From a checkpoint of a small transformer trained on Wikipedia.
Size: 9 layers, width 640, 10 heads of 64, MLP 1728 SwiGLU, vocabulary 17878, 67.6M parameters.
Architecture: RMSNorm after each block, rotary positions, no biases in attention or MLP, untied embeddings, normalized queries and keys.
MLP neurons of a small language model. Each row is named by its layer, matrix (gate and up: input weights; down: output weights) and neuron, and shows model dimensions 512-639. Each number is 128 + 32 x the weight over its row's rms, rounded and kept within 0 to 255. Numbers have three digits each. A neuron's up and down rows have the sign that makes its largest values positive.
Before each neuron's rows, "fires before" lists the tokens most often just after its 100 highest values on Wikipedia text that the model never trained on.

fires before: " ", ".", " |", " +", " −"
L3.gate426:108164076173101067135109141084110073125144105170125152133110196133157146088127105123120125042089054087121069085133091117083182102183133190123134173094175197160100132120111162109184124106097120134133116154103188138202087087161091093155115110086110122117093156086162155151096138089142066126157134160126049100124081082128075159149140152135128178117099169137123179120078180125143055086149
L3.up426:150124123174130085076134097165100105120084104082174140141100138169163120122124152150138151152086138166153086083118093138079117177144132103091168121131169160116124145140096139147190024115126131124113097201130168120146192123130141185135109128134186115162166105127121196129103072142123113162120118174146123186096160191099086056082188127145083125116119124112144073109106130133141101161180
L3.down426:112152141178050166109191130152075178072155099089145137094089105133154114150089181160189168149126155146135142088171178099121068110107199147095108037175149135116141148116113128110098118152153125116116155171109135070112143143075043085147150082135114120095138136161133070143102100130108137157113094091118159117108171106145160165114158121118133101104185120106127143157096063132107155115141

fires before: " to", " in", " on", " by", " with"
L3.gate1485:152104149118117107150147129133184202150132157168143139121155126135095119080137097135190126139184144098148050123120085077116139126106139187131153123090117044192154108132123152082042120124148077122195076127082152111168138124175154163128121104137087140147105085134093190151057110094150189136117139142073127102153091110104137095149131143125140183145150083154164148098118106075105116097153
L3.up1485:151071111085162160128117179118090105102130155107113141084139070154175177153095099100113120120185155154108075135128141114115080119097149122208140147112145075162115234114103121130155084130131096087155106184140198136137160113160143130148133120085126165087161110105150195150180100092192114113082192140110121089135174129160144093105154128177118150121131139152085112132100119119095148101111
L3.down1485:145100126098118126163139161159164152079168093077145093138109187135166187156100135209096121064161090129111135124128104115123159069082186090104106084081107116151131159138176157109106134133141142139094096092111147154156096078130117082119150116106113202121091089154150179160099118087127104142124177118115197083126142173137128182119134126188131128129213165112132109110127086143102149160130

fires before: "\"", " was", " is", "'s", ","
L3.gate376:154134151067118098104069112146105156093166128160160162135165161133124073126127136121099160140128101132148112136118079124113119125097152116092121133102133096117105142121067162072071209155093132147120120099136110141157112136075079104145126136081157099134163151106131171148092111091143132175162137081111167115202161116108129149112194134045163184072138066105089150117144141060140098162139
L3.up376:192113137133133061129119141077103172115064189090134082165143132157164122127150128144088143120000120111100135107090171112124140106167136063108099183136111079145146155099139145133101179152099051127111161138148130150115100144136133065102114095110169096152113169142155151091120160150155121123138131058084121133115141123117184129196082121084157153106127166159153169141133188130172150147149
L3.down376:160085147111122163134097090115134111128091116116134079089131151136150081068158118130160069157121120162114106091188141167169130122232119070136167145169090125144097132141163100200107217097030114059118132172133101051145119106162099103124150164150127118100127126112125161111131156116120120102160191125130117081174077115117119109176101158089114126141128138105133165126143150122169123119095

fires before: "|"
L6.gate917:151146115148083095098131177149092158113158088137154075123091174123147119157137104120104136116148123117130137090174140222147116124064115071082190094136093144101130135124118140134134202134168148166145138073149117162106140076172108065108137067167175136097114121142119110144170093112094112134200142192117209150126167139073113126126170129172146145089122156188174089179119121166074157097145
L6.up917:127169107141140199127100130110050157173127080134101072101146091128100123107164149070178107134173136143161129128103138170098126139129131099127122185104169087145151146121176150142124157112106094142191126132118119161156147119129116157113151177139132145100142140075140184122141145107133103094127112152103153160162169158128212118065151131144145123139141161095135135103153167119124131096104
L6.down917:181076100077104168148159101184107149093150118123127128155150162087124126166149114130127109127142099156130137129130100124110207115140124152139130126104085131108145172097127153142186085151170144165184063194136103162124152106086122152131143085172115068095072133092200139060130161052137123169096178129165136079120201145081169112125141150111161153125115160081154146197117107172079124123162

fires before: ",", ".", "\n\n", "\n", ";", " ("
L3.gate1671:117131159159106127127137124143200097176155152112158132114119111128208148117133131181162094106104144141192147103168123122106099094125098083129115161103156101126126158090120082102106051116126106155161168184160106060162134176096166137162190163102034091143139137110129140128169130151109150098077074133091099137091138074114120119126142155128132148138116112110165109116170091105066138098077
L3.up1671:121167106132115169139097175165117164101088181084134087139123133118163175097140084144147133126094185164117130190088169080115111121125200135144113146177145165116157198086152093094166143108149101107072101178164097136127142054149090171108086096148143098174110173114134091075104124141169120084145165171127135092132122093108158111146101170140165108146144113143110107203097137110121081141150
L3.down1671:105162131135130170164139175187108084111127141099144155133127056133074228108141122132103136127192159228064125098083180190132130116111144094126142149144104127183168165134161104150134169098138135138076094057106099120133106061117120129152136095140137123116094176155155171143097131119147055118141125125115129134091105127127136117146127108054120131145110197134065163154100094155103108106137

fires before: "|"
L6.gate1282:133132108152129100114163143134060131160123187142162108122079160170151138072162125117161091136158092134089089112106141135126105142087087085118131154029105129141145136118106120117116136183152105149089183163143143111099075100153094133145127147128152125104158102110112120141114078134132078131111074093095042124171168088153096118124182139116123100116116102174182131143195132147109165117119
L6.up1282:117204168145091128166143184171109174069110159088121141149130157093087113137119115128108105069094124106112068158135099184111103107113114093133125129101176102130108142135106165129111115174079141099091115160127107107111093160163150144167134122138090110128129105093126135081116107112052111179136104118105152129140166091152182110102134125104169116101139174123176095095143100147137149186138
L6.down1282:105161124171076161155087148139112164126163139097141146065151164136114236154118077129125171163092106164132101101134135197143164138171131136115145090134145105126171126137151146157173083120084170116099136111087104144080116142155126098134182142097142098112110115052137105114118098103120127112157205071181127177113157154152158121108168183101111146130131119135120161112174145149109248142132

fires before: ",", " in", ".", " and", " for", " as"
L6.gate1377:166068111143143068146180125168136180142090121174158116135172110150122155130139134098135105087144063141135137135039140117173166142103131147089079151135118100142119146124131114101085119137104136105126097154157134134089079100117099111138110084165137154165127154125144133157141155148158077165094190148089184153082171139046157128124134144174056129167171103114160142119172155204121120056090
L6.up1377:124049136066118158049139125140092149178152144135136172166143146097077159110171166138154128163142082160140053123141098083138164135097068159158143160112144087055144090117170088102079165130136137117119148164121099166132129127109139160137143184083122060166166144083130176143156114133159139086101132103136192122104113147126134083120085147156107099151190127140094112135154149174128136119137
L6.down1377:098149066100140144147169126202098125093095125077122122135156138088121110167098116130155163156094119081153067125074107139146185128145137157164127091074193172129167134155125167091145143157174171134094089085128131132123116077136079066113134101129133190151127169123189077143177134091138171168163116150061027138073153114074089074172069101088079164163111121092114083094150121131052178120118

fires before: " "
L3.gate965:110131127161096174127085129125143148115175075108041087138134112156138187107091106150142157117192147104129133110074157102107130067077090176162111194080117073073163121120118135139130150088097126142141068117121163125164109096110090099178166144153108111068180076120125134128142186130150116142108101062159116144108136050083185125147098083161144152182164121199140132142130129069143161170129
L3.up965:120136159132144148135142109138134148140180093119130160099130094180163170174136165114081150158198180125132096157167119142104077069130088155130138132123104166134082150129162169149070123121069120176086164071079124098161099217101129124083146081123164106124122115092212162168111110099111151144120141111060143044127102079071122118077142099129178117173168146109150095093169092061136092115158
L3.down965:109129163150172115096137102112160115114169108121067213129139137164194192108162134121147104137142116112125117095139125068152122069088112131089111133112128160186117091097108092080145160048064081100149157112080139138170098157169102080136150132077165055144096081095155175117102112152171143180140074107121118132160096116127088191170095144132087116156157063118147125116171173041149074157153

fires before: "|", "le", "ator"
L3.gate1464:217119116116093101070134102107117133059122141157105154069104125157102110139138123147128124142161097109079155152165094148132134132170171157082144112170131101135101157085145090121143151135101151124130145116089144112072148048131134087103129168113158110124129139146111082162125109122115122192147119087124168131195099189158150102086117134140144127090138145115153113148117178083092159154088
L3.up1464:150103102146174162098132163128115101121078104158176133129134115117120182102170101066127151083128110174114092115130087122165116139175156044114146154102112169145097057075084112134124182201107116123169111141160120166112081147154143103123143125113124100090111150144131100115125090110137139135092135153115127168124121156099171094111138085181143125157103120161122115166074143108121175180175
L3.down1464:110081133161094153190128187105123154118170100181179152105077135098163155134153134107153129153117116141103161118155111180180171154165171101130118101137111130138113123133131115099193127171124158098111176102115141241124135099140119073175078167124121153118134114174083107151121118138151112114141182078146170096162138111111146119130141149107179083116092127173167137074156082071136139231124

fires before: ",", ".", " and", ".\n\n", " as", "\n"
L3.gate1345:123099156107232224058097107136134121103142104165095138096139144168168158138106073111126137147049058131149141196121102122177133085163107171079107075127106112126153099096146111120119107158151126159114096111147131100169182150189097168097169158134205108128140079130159102146060117124059134160080116112125138091136121104161080106102147184179145167139124160126125135130120074130166151125127
L3.up1345:159166113145136128046112098123076187181123146144219149149176072113119108075120108131139140081082143047105128136063085149106131139157103132166103111086145125117168083172127141096109153065101119149146176185073115092158124140123115157113130108148174110145150093147108089169180135131134149037097165058184149154143172105129110096122138150136076151102137104137171167178111114075081088094131
L3.down1345:157103158171132093069140149140115142127113142156204169181147131128207071124176126153116115128154185124103084181128161078169159147104135101106118078109093119103153157118114128146180137108077159059172133130111116177116152054126147147168151076060177100141134118085140097128053125120130140150142108175141092066141126121115162113144172150079131110141104159127140121116169147099143104102162

fires before: "|", " |", "-", ","
L3.gate1458:094097090115105117104092120126116142076174128214149120103133150122160113128110088084095121148124070080164121167128150136106113165141110147126110099071068133128132150127127141071117129171121170137077104102090129082121124074186146121131149081159112131139124128173126132096089126113098145196157124121190153188099156157133102149122123119117116068154144123124175145200178092109111173117153
L3.up1458:170142090098145093097156137136139126070168059116145133082176127128112088122217127101091097137195093093128127098111108158173132167113079118125117109118091126118154103109158153108165174155106131120168181116131112178142124107029097179134190122105124168139119110183155047107160098146065114156153120136123107125064126186173110148128094134149168121133127101085154060173065192172113140209154
L3.down1458:117155167149154131115140140163075091140126134136100122097130137202137133083152137133112172148129133097118175163097170125111143117109148098133122088099148127082203125177154091119094146110119137131117070174117117115128133095197086120123121126137125151124109088093092072188142108064097130125076140139146127108136123172152131142116154125101090131158114149112085137190114077114149168090158

fires before: "\"", ":", "ory"
L6.gate1110:111121073111108087124077107097145149149160153119141143103175143141138084073183172135102153153120128132115129103105145133083155112073118121120117147121175103124106075081124120184132150092105121158120088089129082159140096161070056100116154218165105156113148126158124185132134130063183156151158153129140098121087119145134143114113173179099106107116135146107152135172160129120161182152146
L6.up1110:142180148114138142101182177143106092170121150152140209103112187082156089094148127162108127133122130136139115119121123215078095102139163113093124118090137133140053125122179105153127116079106114133167115044102186156105083132188140123163107138161158140112098117134101142151147114171180067053132124133170087137149134101118146163093134152118150127088170137170200133105210191085181140121130
L6.down1110:109095128121114152147099145155114175099117111051089134115105179145115067164111137097163115181082130178148101133115150108126163083116135116151106148134137134138098078166136103208131109187073142102151182067118203078167127134097090150111126122112121141139143126151084109171140148128060117131082149098103126122119111150207105098137150138134149131080162120188181109089110193132066108136148

fires before: "-", "|", "and", "re", "ir"
L6.gate1667:214161121095153153126185157059067120171120093115129132154114134132085143125092101125169161164119176183176151130162139144171154126117089165091181125133157184128105111147120123111183091077134143075135085171126149084160066147083164145137128134111176173119140135077164167136073098098058176131098075122101148173162119152156179115099174153124114099150086188138088132091111132147087163154144
L6.up1667:151173137098096121089096125154152133087118164188166166111107126133088071123147096128160141111074072140159118124129202092154203132142127136110084139140108146145108116163084172102101118110124109075129118122108121128159161191084084121124138187120124120078093127099163132140148192105160073099165076157118180127132164153119136165142184158055136116114189140172117079116097060101116158115130
L6.down1667:096156134057162151136099144137131137118069155093195167105077143176155101115097086110137163116150138135158057091119165078157196134133074149117101108180121102130137101117145118225134127099100172144075145163117140138120121092131108158118122104160162082130156186159155171152106148139136111066153153147169099131119161112082107159160191112046091089116106094137110101152127110130037138150150

fires before: ",", " he", " the"
L6.gate1161:155120093092149142076176128073115159111082087088006149153199075084105114152149124132126110143155142138123115103069107104135113114096137117121116126116150173133085116158105107112142108140144120167070066173091100187145143085126112158120136122080166060111157137089092157145120136090069184131119186106135155117101081127166084085090131075072175116155115115130190133143246207147185086136128
L6.up1161:133157149042141171088129123117157067172135125099098108152089100127161113080101141156126106128189140191132098122168150127103130194169084168160159149103144119150092089097116133145115077110153150142104133143154112109167130138173137182109132106132163120137124112126163139162143098118101138103154112165157114058175099134164138142207125123075145113184083110115107156129117149119119076152124
L6.down1161:096172111101134157177139130215108097148100166166167070147141142165143181107087134156166125073146137113106131166067134135115101157113124168137245047082135111130065123133173212162116207148190141126083080086116139173123172128113125119101146120075147157104053138032073055138157118139137125081124114140169076090084155160094159128117115173131101183123154147102147169154104098113107117184081

fires before: "|"
L6.gate1386:136107109102145139126078161132129156128128128150107145099172112093074140160077041114163170069137058119155083146098111145130193109131130063101125115112135096122116125122120097092076146076140128159083082142094106138111081082103092188133147127170127151117110145131110095116152121101131108117118154167130121096157146156110102189107126085099120138176122137181169118127179054138113180156164
L6.up1386:123116123119165120045119181167067113074114130177072103120137161133125187162128163062086152103166160089118117124175104159102138130081109099132170180094112152126096159116115155108143119087063100166161096120125111170087118137148098114136154147125127184100032102126134141098122109105162076094147176134114144183170114136095168088111090166065135100114132195138085110153086146146168148133137
L6.down1386:144133105088130154136119116168097124130153173137119089097171190140182150115154081120092056180109178177135096110150143162134137067116155116086107097178126098098183154148076155147160069122108111107127121099143109131140110124167152120097142136132119097100133143147090136134135156136134137131122142095147113134088145154128152181114160109158070115132141187149186104093160164147145131114203

fires before: " of", " to"
L3.gate760:111092161069110081152090161113167151076182126170067091105137137115139142168101162129124124126104124151132054123090102134111107069130140097109125122076153129065106178167145145157177109157056154142146096063157141137187121093166196151148057140108154124116094129139080104169101173113144123076119153123175127117113121142095121097095123119081114089105152115116087130122079134161133112070109
L3.up760:125128115111154136144180078120155141133108101202109145079157163106134177098076083149145051124107114162110069089160089090048152180160126182098117090149068103111092191159180120088164161111112159112120110089179118155120149162075128155171144105106142064123092165175084080137106110181136092165121136152146153097199112152115172115165142122122126159142134098128125090083148148181149083162141
L3.down760:069136155144107087101162124087148143142138072185094140110100090127118129085088130123123177135104135147106120073181093148109170121180122168082124106107089107149137213206108184149144113123217135123113199146113144123122091151130141132133127091118147116118156132152148131195155111175147116141169125125166072145134101124123152149172124150180134078150092078111108150136133100157130145159116

fires before: " ", ",", ".", " of"
L3.gate1551:136127083123053200116174099113062153082181158155119148160176070122129138160169143143117132122127145155140133120099141108150082137093189128093109172113156085091140087100096122178145168138105139156075097160130231126118136108070209139122128127140137107154120177097157098154115103148105186143105136154131162111114194106141185123074157136166167169129097129125142119155116121113143103138103
L3.up1551:099068093101127095101087119134145068117100123157157210126131189110175113124097115189119132151192164086154131132124136110131099109137085109151154125153125146109174145130143140139168085143157129086122109112121129142156139168094105128165104081108175155091142133049146117155140167134122045139055156147131117100138140117117132123114127107143153103182136099178065182099127144142106102152131
L3.down1551:080053141118065127108143151135126066180041074160135121134106149125089090132109125141099132139172126216146103121073163150115123051118128073159145129122143168108136158172180131112153107077164140181119089132147127184097101086108112153107107120092142122144179110119083124151179149194153103131135124143172140164140179079094172087109140100107097173159125152169096097142115145093119110146132

fires before: " —;", " ?", " −", " ", " +", ";"
L6.gate1022:107147139150163123174136106151078059112141109091152121166098102130162123104129089146124130063091121085101245094156143092175145144089131189081061136094118097097089117164123070109165162081138055115155108152153109142129108137050161107157124120121116132153135128116128138096147183068081206101128122089124035121094150119071126140134130086161124193113099114166143125139133119152118104127100
L6.up1022:132058137187098061086127117095096094159100127134178078135111091183110144155109171163124104164105155136143060153106098141149098088143117079160094135122131069132123130132132156152089134082130169106113148113108114090100120094148187173153082157086145160099136137203082120177140176087146061156133151105179174111104139127184071165093119049123174115048152137133149061104105150120139161148077
L6.down1022:096129142122113170117153116122118197150140152102183129077109180110104108112078219113104151127146098118130127116143114092096144151099120114105098150083101121103100088082117154116150230158161098183103214121168142160156076144149120115085108109115170105108067161113180123100099155102127111109115097171130109090189122123130105148096196174184104078061106139103196136143069112161156107099117

fires before: " ", "-"
L6.gate1288:128142113114131129146119149051117143129165116080118076096149128126094104132117147124126128097066154100103142134190181065168085120129179139098141092097179113134160093171189143107187107069144092171106095132149090137139075093109132114103066072077164111139124138149157172142084121064187140077098114133214098099179120097174220177150174166126131108126134129149163177092115139092129103104140
L6.up1288:117153151102158124084204079130112131144120171109120079120115166146051149135105134145129095142111179124102070136095155053101180108107130104055187095124170170102159102077160126120105183134133173128134144163160140135072101147049141122144133165108149018132142172090146171115145150128122198079060132130141117122179053158118184070143156106144139068134091090093205135097118153134140121149142
L6.down1288:175129181128102129150091124167094179149129120073131124113118175123082154112116096044111109150089147128138109134171134124109104100162092099108162172139130101073143076156139073140140111109054052076121178185068188132139150182158117126174152118102132085118105140124171091076121129108175118120072096111138113157200147163157117139119128148087102116125126103121101140064109093073110090108169

fires before: " ", " —;", " |", " ?"
L6.gate418:115096177144099137108084079128122167102172107133148072119191110173179084102169124099121065123150167120087136092142118105124143134115110123146088155145054122104146159146161082201124157170127152134135153141088082106147090178123117089144129124075067165132194168145192132099145098164138050096153136113099090143096110153192063138166129118169100118130137141185091152117097101111085121095078
L6.up418:124084135092109139144128144187121128134082100159132110137165127113175143094139139148065120161070191141107141122134114193113179163137118088115158111112096156090151091120118089149172139039071197137109150112098084132087077195110157155162091075120122173117178142133102125126174202159140129151078089106175154169109117166156114061134140153139122112118157180105129111076083154146125096145121
L6.down418:099158087080168165147086089172131165091161157125124134107115138137065127108075109090138148140119146216141133134126165078179123192127138115136115114141125150109131079093129146153093131167170144139094199212150109122087157119133131144127146093158131096134139112138110092179146136105159184150064050104157110161118118078096164096152080169103140084069099157125189139088070109177114117143174

fires before: " ", ","
L3.gate1171:164078146100054190199143101093148139153133113155129090138140113129127198123091115122122172095056087120135132146103167119073109148075158146094136183108158118128144118168130141177142157133149130136095145125130134141136113136080115123103137100150133079081124117106101159168116103095144077187147209113127123145107132091096151090123111094144141132103062094142115141091077106169121206071154
L3.up1171:052148148166144126122151112102090143120131153138090095145170132152117127116146126174098139122117073124123159165101099138108113108164107109058153176147139114057135150161149134169131129065136144168180107114153139110106104124100145145123156095084130138115136151105122092130095108164137134117093214127117123100099105135104135123131131111141164143128117201129060149103073100132127078093127
L3.down1171:170154155210120157064157125112105137114111158083094146157087070157149133135047092154175143113096170164151076119157115089186132156180100080111175042181105149078169143110072121146105103012137120053154121182152151101129133131129157156131092113131140086087121157186128102160128129153114130087117130157126149140108125082144116241112095179097122134139117096126137123171135124166152026168121

fires before: " by", ":"
L3.gate1691:164183137180102162151093144158128105093141136100111125142146139047139157085127163127118147117144134156106106108134120135114138137103139147158163120137159115149160150158118126148104067131158094134159081086131134072157100098108138120123123131107146105119112156128117089075129116110148126057124187148114108066139125108102085146127119119112136146141135133144122145139157117096103109092104
L3.up1691:166048165115145179098166156139164124065085137110113050187143185041077121104129118135115121146083106086099182119161113136142145086038151076145206124109134140082100163115180138121127077132132134094099137116169147174171155085143126140137121132134135062134121170074176097104098115126191134092139122196110143179124154117092100104143105179169153222175107099124098092133141103085127117164115
L3.down1691:137186134142087081100124125171106077101129107045219098130130134090177118119112143177153142125118115165163105156144057174160098138114102124142139144121126149128086099155117142176177159154074175113159114159172191119105123101100144171088122079107099149104160150185078100148120115158143093116104124133103121092211111167079107159089098093114149155166133167209137148152115151118095142126164

fires before: "|"
L3.gate1134:068149157169088137139081182102118150145138168147139137073134156085110157174165116153127138128180169114128097102209146126119106139076149133121134215150159157137105107112107164122089136202125141145143194150131104134173124106124058154082129095203207154118147081186093144146146129136114090130113165118058168122172152110196085063125154103116080197156147149127149096126096083119123119138202
L3.up1134:136150186121095158136187128108135166113133113149161181102112141157092077156148165155079124110137111136121178106069142143175127059143125149132143157092124122136132143164138101101128111143130161107164155113145140129130094122084158157170146147135062124189088075083145132089136116109109116122130109135195146188158110150133211094063131095178082134090177093113143105129148112114103147173193
L3.down1134:139123179114097125078116110036142078150122137145146083092163176160143097113108142135124143108100180173117130115086086119141104101155115147112089170114118113132137098164138133185103083088113201122147137144137128154096089140148162124184123170151100154179148141125108114121182167126119075109142088182140121126115100154130110121129144121166157092179154134100106097094136109081109144082138

fires before: " |", ",", " |\n"
L6.gate427:166121137125123104069082170112137100154124145043175147075119174092104153123131083168126094096111109120141074086149126076097071134117064163128115157134131146137103145194144138074066137146182114170075178081149135156130100060183106127155139094100116125136143162138069169107113091107091145207129173163073158124173118203118106115127158168135144121156132169152147061124105169131143176111102
L6.up427:111094177134164175085085062143084164179142159091148095084159136095133116181158115175066152110134118126109155104220102177093121104092096133172109077170117106176154155192133067135122135156118109143095149087143137149111128129127106168106065084083135180093131214150086103100158147110098096140144139127117120144122158189123140096163153145132158133122128152159099122127152144089161174133129
L6.down427:116132176110184161079141223147093147184138135146148191076169174136110199168175124145049117110136140098137066131132123075163171117069082059106209145119112073111113086119056114109091149103132061151104119107156150174099074071108123158127225139094119053157093157138107158162123192091098109125125201118119117088114113105095122139160078125130117109145166080166114075143108109146153102144154

fires before: " to", " on"
L6.gate795:153121101132115113147158139148094152132169175087082167135176147117163107152165136100135121122091141139193112126094170045132137103123120172166098146143150127119096192111114102116139081138066133144124156109130156156157112156146204109118084097102123179178101123123106160151133128166086149133122159083168134123093093125090110103157158140193143058131201085121133080081101123075116056164071
L6.up795:142099129075099099120071098093127128138127119179108116125182085130153108131152164140073135118205134126066129168131154068087125059148151124088127077107153155155093124138141116095139125132147134136134065185152154129140059145145077085149099142149121134108119137184117153119116162147094155148085133155159121121131167153180125147093099132085094121084143111118189098174144103141160179183104
L6.down795:121101120145182146166163099133080117152145121135135183161113155123160131130142128142145202098178123108154127104158085161070109090137132084094107109105162125179188095071094154100103128121138142127162179113092160101116123140112106160158146063137073149118153150138127160175102089209152166138111182103174104077097150117178096159151098092170165090123168094134151080144135132123157156085098

fires before: " the", " a", " an"
L6.gate1607:076229133108093112115124066140167091087057090135152151155142120103166181095144081130109112159085109134185114117144102097103116137137103140128141144124149147106118146135067090171138068176065115185154141129108142152124128113137094145158133080164109077129190117102176173091165128191111216097138133122104153155150116145161144141145096140141122143112130081135197141121132169139119112108168
L6.up1607:161143133075198114130170128130161114139140126141193118122128093168163151115121171117124159121103134147177168130141187158168086085080098181180115085147092135060088146149203148166084096176152143138125081128118114116137117123150143129128092170093142051158096193153141128114076127133099187064132152138123055171177131173123121092106165163099163132183078146120061159107107098135147122165156
L6.down1607:079136138113125122108113103178114132121096154072053182125126133094162100105139096139125115185078118134180096136163091130139160156116117077096171140084065182062081167153121203125112104150119115077180109121111167156148154154086140117137112142119120166108111096196161139095139146161091112135179163200123177148122132171163124151123134117138121128126106157075089094131184131081153151118103

fires before: "|"
L6.gate266:129161126167125150129148110143165133147168120144128091064163172159193157151153138075148168082168159100119175086103158114112163158085090118147154109116125091102141146115166119168114093144158133143154055124075153101160154074086134206118155100160077097119102145148167125195134139116147087121109092158108178108172140091157136135111158147122127114141123142152169104115156102127077218171124
L6.up266:131144131136078083085100113114107134141090150150117193102169110146115139127110110107127087126108116111095125099074134180150146133097044111098160081093052064102117108129080095158151184128076140112125111171145171099167134093097147137161131086125112178118067088108126122117083125123082140136099125091120121161127175166204120154093192129119094107126092158114156083159177138127184128107144
L6.down266:119148161148118164107132115149125178076136091134156092126096198164163167157198145167151080109096122121164139089130144193127147094153147154167080101120077090121185193120108148111094126108144162114107155134113092151080151093184159144152109106121095154133154143113128070082181139130137129046092164109131117135103183146083113120102201160121144149164142099171144108150102160143194135140135

fires before: " |", " \"", "\"", " (", ","
L6.gate911:140128129205111124077122076065143127120134132085140095196140122109130128155142165149082178133133150118162142103119177163135153143102136129121089124182132121067136143123132083173116157097089111144133046106093104108053119109121115125177130140112080152108190138182136127098190112109114111124147115175159138131077100174108095113066155135152107142148161175139126164148174166142072185120133
L6.up911:070102086076113136156090150166086081076128169108199133079112146130140112087120093135138092156169176140143121124108053129127119121116188172112112062092079123124133150188229152096161115159133140113106177108139134171120206064137158170135147067120082169113118193115120125091125090148191155139161089095163125122118110081133172125102157174140172083118117152124132105086206097126180129173131
L6.down911:111119171133108052145086126107129112150115098110118098140147202188089096117095081138177127146123082213128129091083123164076098148127090107167179175148091076117121122116106119153132090039097129171117154082091161144135189112196093190124145128087063163087146151218139164165099175068194114130082157120102110135107090091131108134155083131106142084088065117119173151137099147101117118178142

fires before: " |", ".", "–", "-", " by", "′"
L3.gate1711:156114160081108142165102141139146108076141115217136103111062176077110131122099159115158078140109164153133150114163147154148158149097126099111059132136134154131160191157097101087207160130074125092077106110169151106125164073179137154080143164139121085145150118172129082108136090116126170099152119111149124127088108119093081112122170160140188120120134167120115109155182140102149200071129
L3.up1711:085149122094078116132115115149148170164117122082115151164106199086115081192140111136110081144101142174076142194096136105134123090107164096174157151100112159168084121115110144117056155075097139124096169160120147099119127121154101136131062112089101123130158141090107075157135145150136228120132153099129117134139123163122067080102183106122149106055110111104067119125078092162145124126142
L3.down1711:168139108158150156160140094165136047149128112132108126141139169122126167096101115110146103135204110095153130144058114125151127132152124066135105108212145151139124143090103121151082154106132153133147128096140136090076147162101113067148083124134119075100141092156106153158103100168113163099115120137087146126090166180084058119177153121089110114112077169127095160202157052168129121138169

fires before: "|", "|---|---|\n"
L3.gate1376:159099171090166195196183140064142112155137074143205091125133096118162146112058136136137115150170158151105104059170168094206170123109136087142084111067171119090166111193155120144137134157109135167145108116115153120119103109165127134138105125091131096130176132130129108149121155141163158148149106063116127118123149111137070122133145140189154116101153139128162117137106190105068132109108
L3.up1376:098124115149087163110139137116150107068065099137084099162115120164119131113130125146177127119158108098115169078093104107141145111139137165169140136136068096113074138116128094183141123112139136107107080078101166111151168138095106160113184148174158104164135147133096128116060135134147088073099201149102166093159102101169139133105137160175113096072193138131130151184144133152149105136091
L3.down1376:118076145130134070127099150072166130139110137153157131139076144120128187126096128059130170128091113115126139153153154135180127128205146178215140157136107100161087088065132105129092125142068093130152113158150119125099104170194087143059150149149126111141045142123112108129084090196111164129079105144137069118110174112112127162164196120086118099112116102110155118096094111083058132178120

fires before: "|"
L6.gate537:165058141126098147120148106132079108117076144162140175125089145144090172169146151118170122194092087188089161096121114129131117106140135109191140106125177112126138114112143123180143136117124145028112184107049123103107139181080143058136083116107059207079074110096173109183166091142172137142131128067116160145171163064082112106094125094149138071157102098099177176136173090117125138136139
L6.up537:083173114159152092115180093144156199108088089156155088129113133142177157138094091129129052136104111129115102116149137099116099134132141198182173114133109219066178123080166112156117080107138113092122090053121118185165115106144140142151122115108092173123136063157189062130104134104115145131092135152081093159146124136107174110104146121138164136139067123135055121131121200139133154117111
L6.down537:138166104136125124187151168106172099145121120134177147134167150124095160118161065124099134100133111124124101159113109175151144140120121192101077163084116143081129132083112181143139103113108100080126097055148216102167099155125091148119129104109137103107123141075152162075118107128108129136131066175135046219121141142071149144180156152152137118124145073064126146130175129168121152146084

fires before: ",", " to", "–", ".", " |", " and"
L3.gate65:110116121146079118095159130109120128160131169156143127165124102063130133116192170141096112129043146126104152115129154089125109111158114154111198147164137159150114077095090093131115163072132084157101091153165157123138181077183115158136065189125125171115095077148142124151166057155119159168061087099172160098159080107142192149150169152113184079165136090127142138136132133130076104109160
L3.up65:135092133144187169102149197104184179100115151120094154099103152160146120085134145140100140122080117165159208113072115068121127082122084090170095143115113185182115146130140089111129164128136098130134106120111151124115078104154101159095106040155137086171111142152148099148172130140100156130136168116097114145125186187129132068058124110070200128128067106117156119107144124095205168113112
L3.down65:094129119154158120116172133094130161139169110128138170157137155155130141121096117132138059092108118138164107147072139104153086113155165079091122125118126141113155154079149126114090075086122123082132147178174134123104130078081180148094133088087145087142112129178119122151145183146179116152131151184143114113110120178094176085092193096119172143156149146196163096184099076139110093116161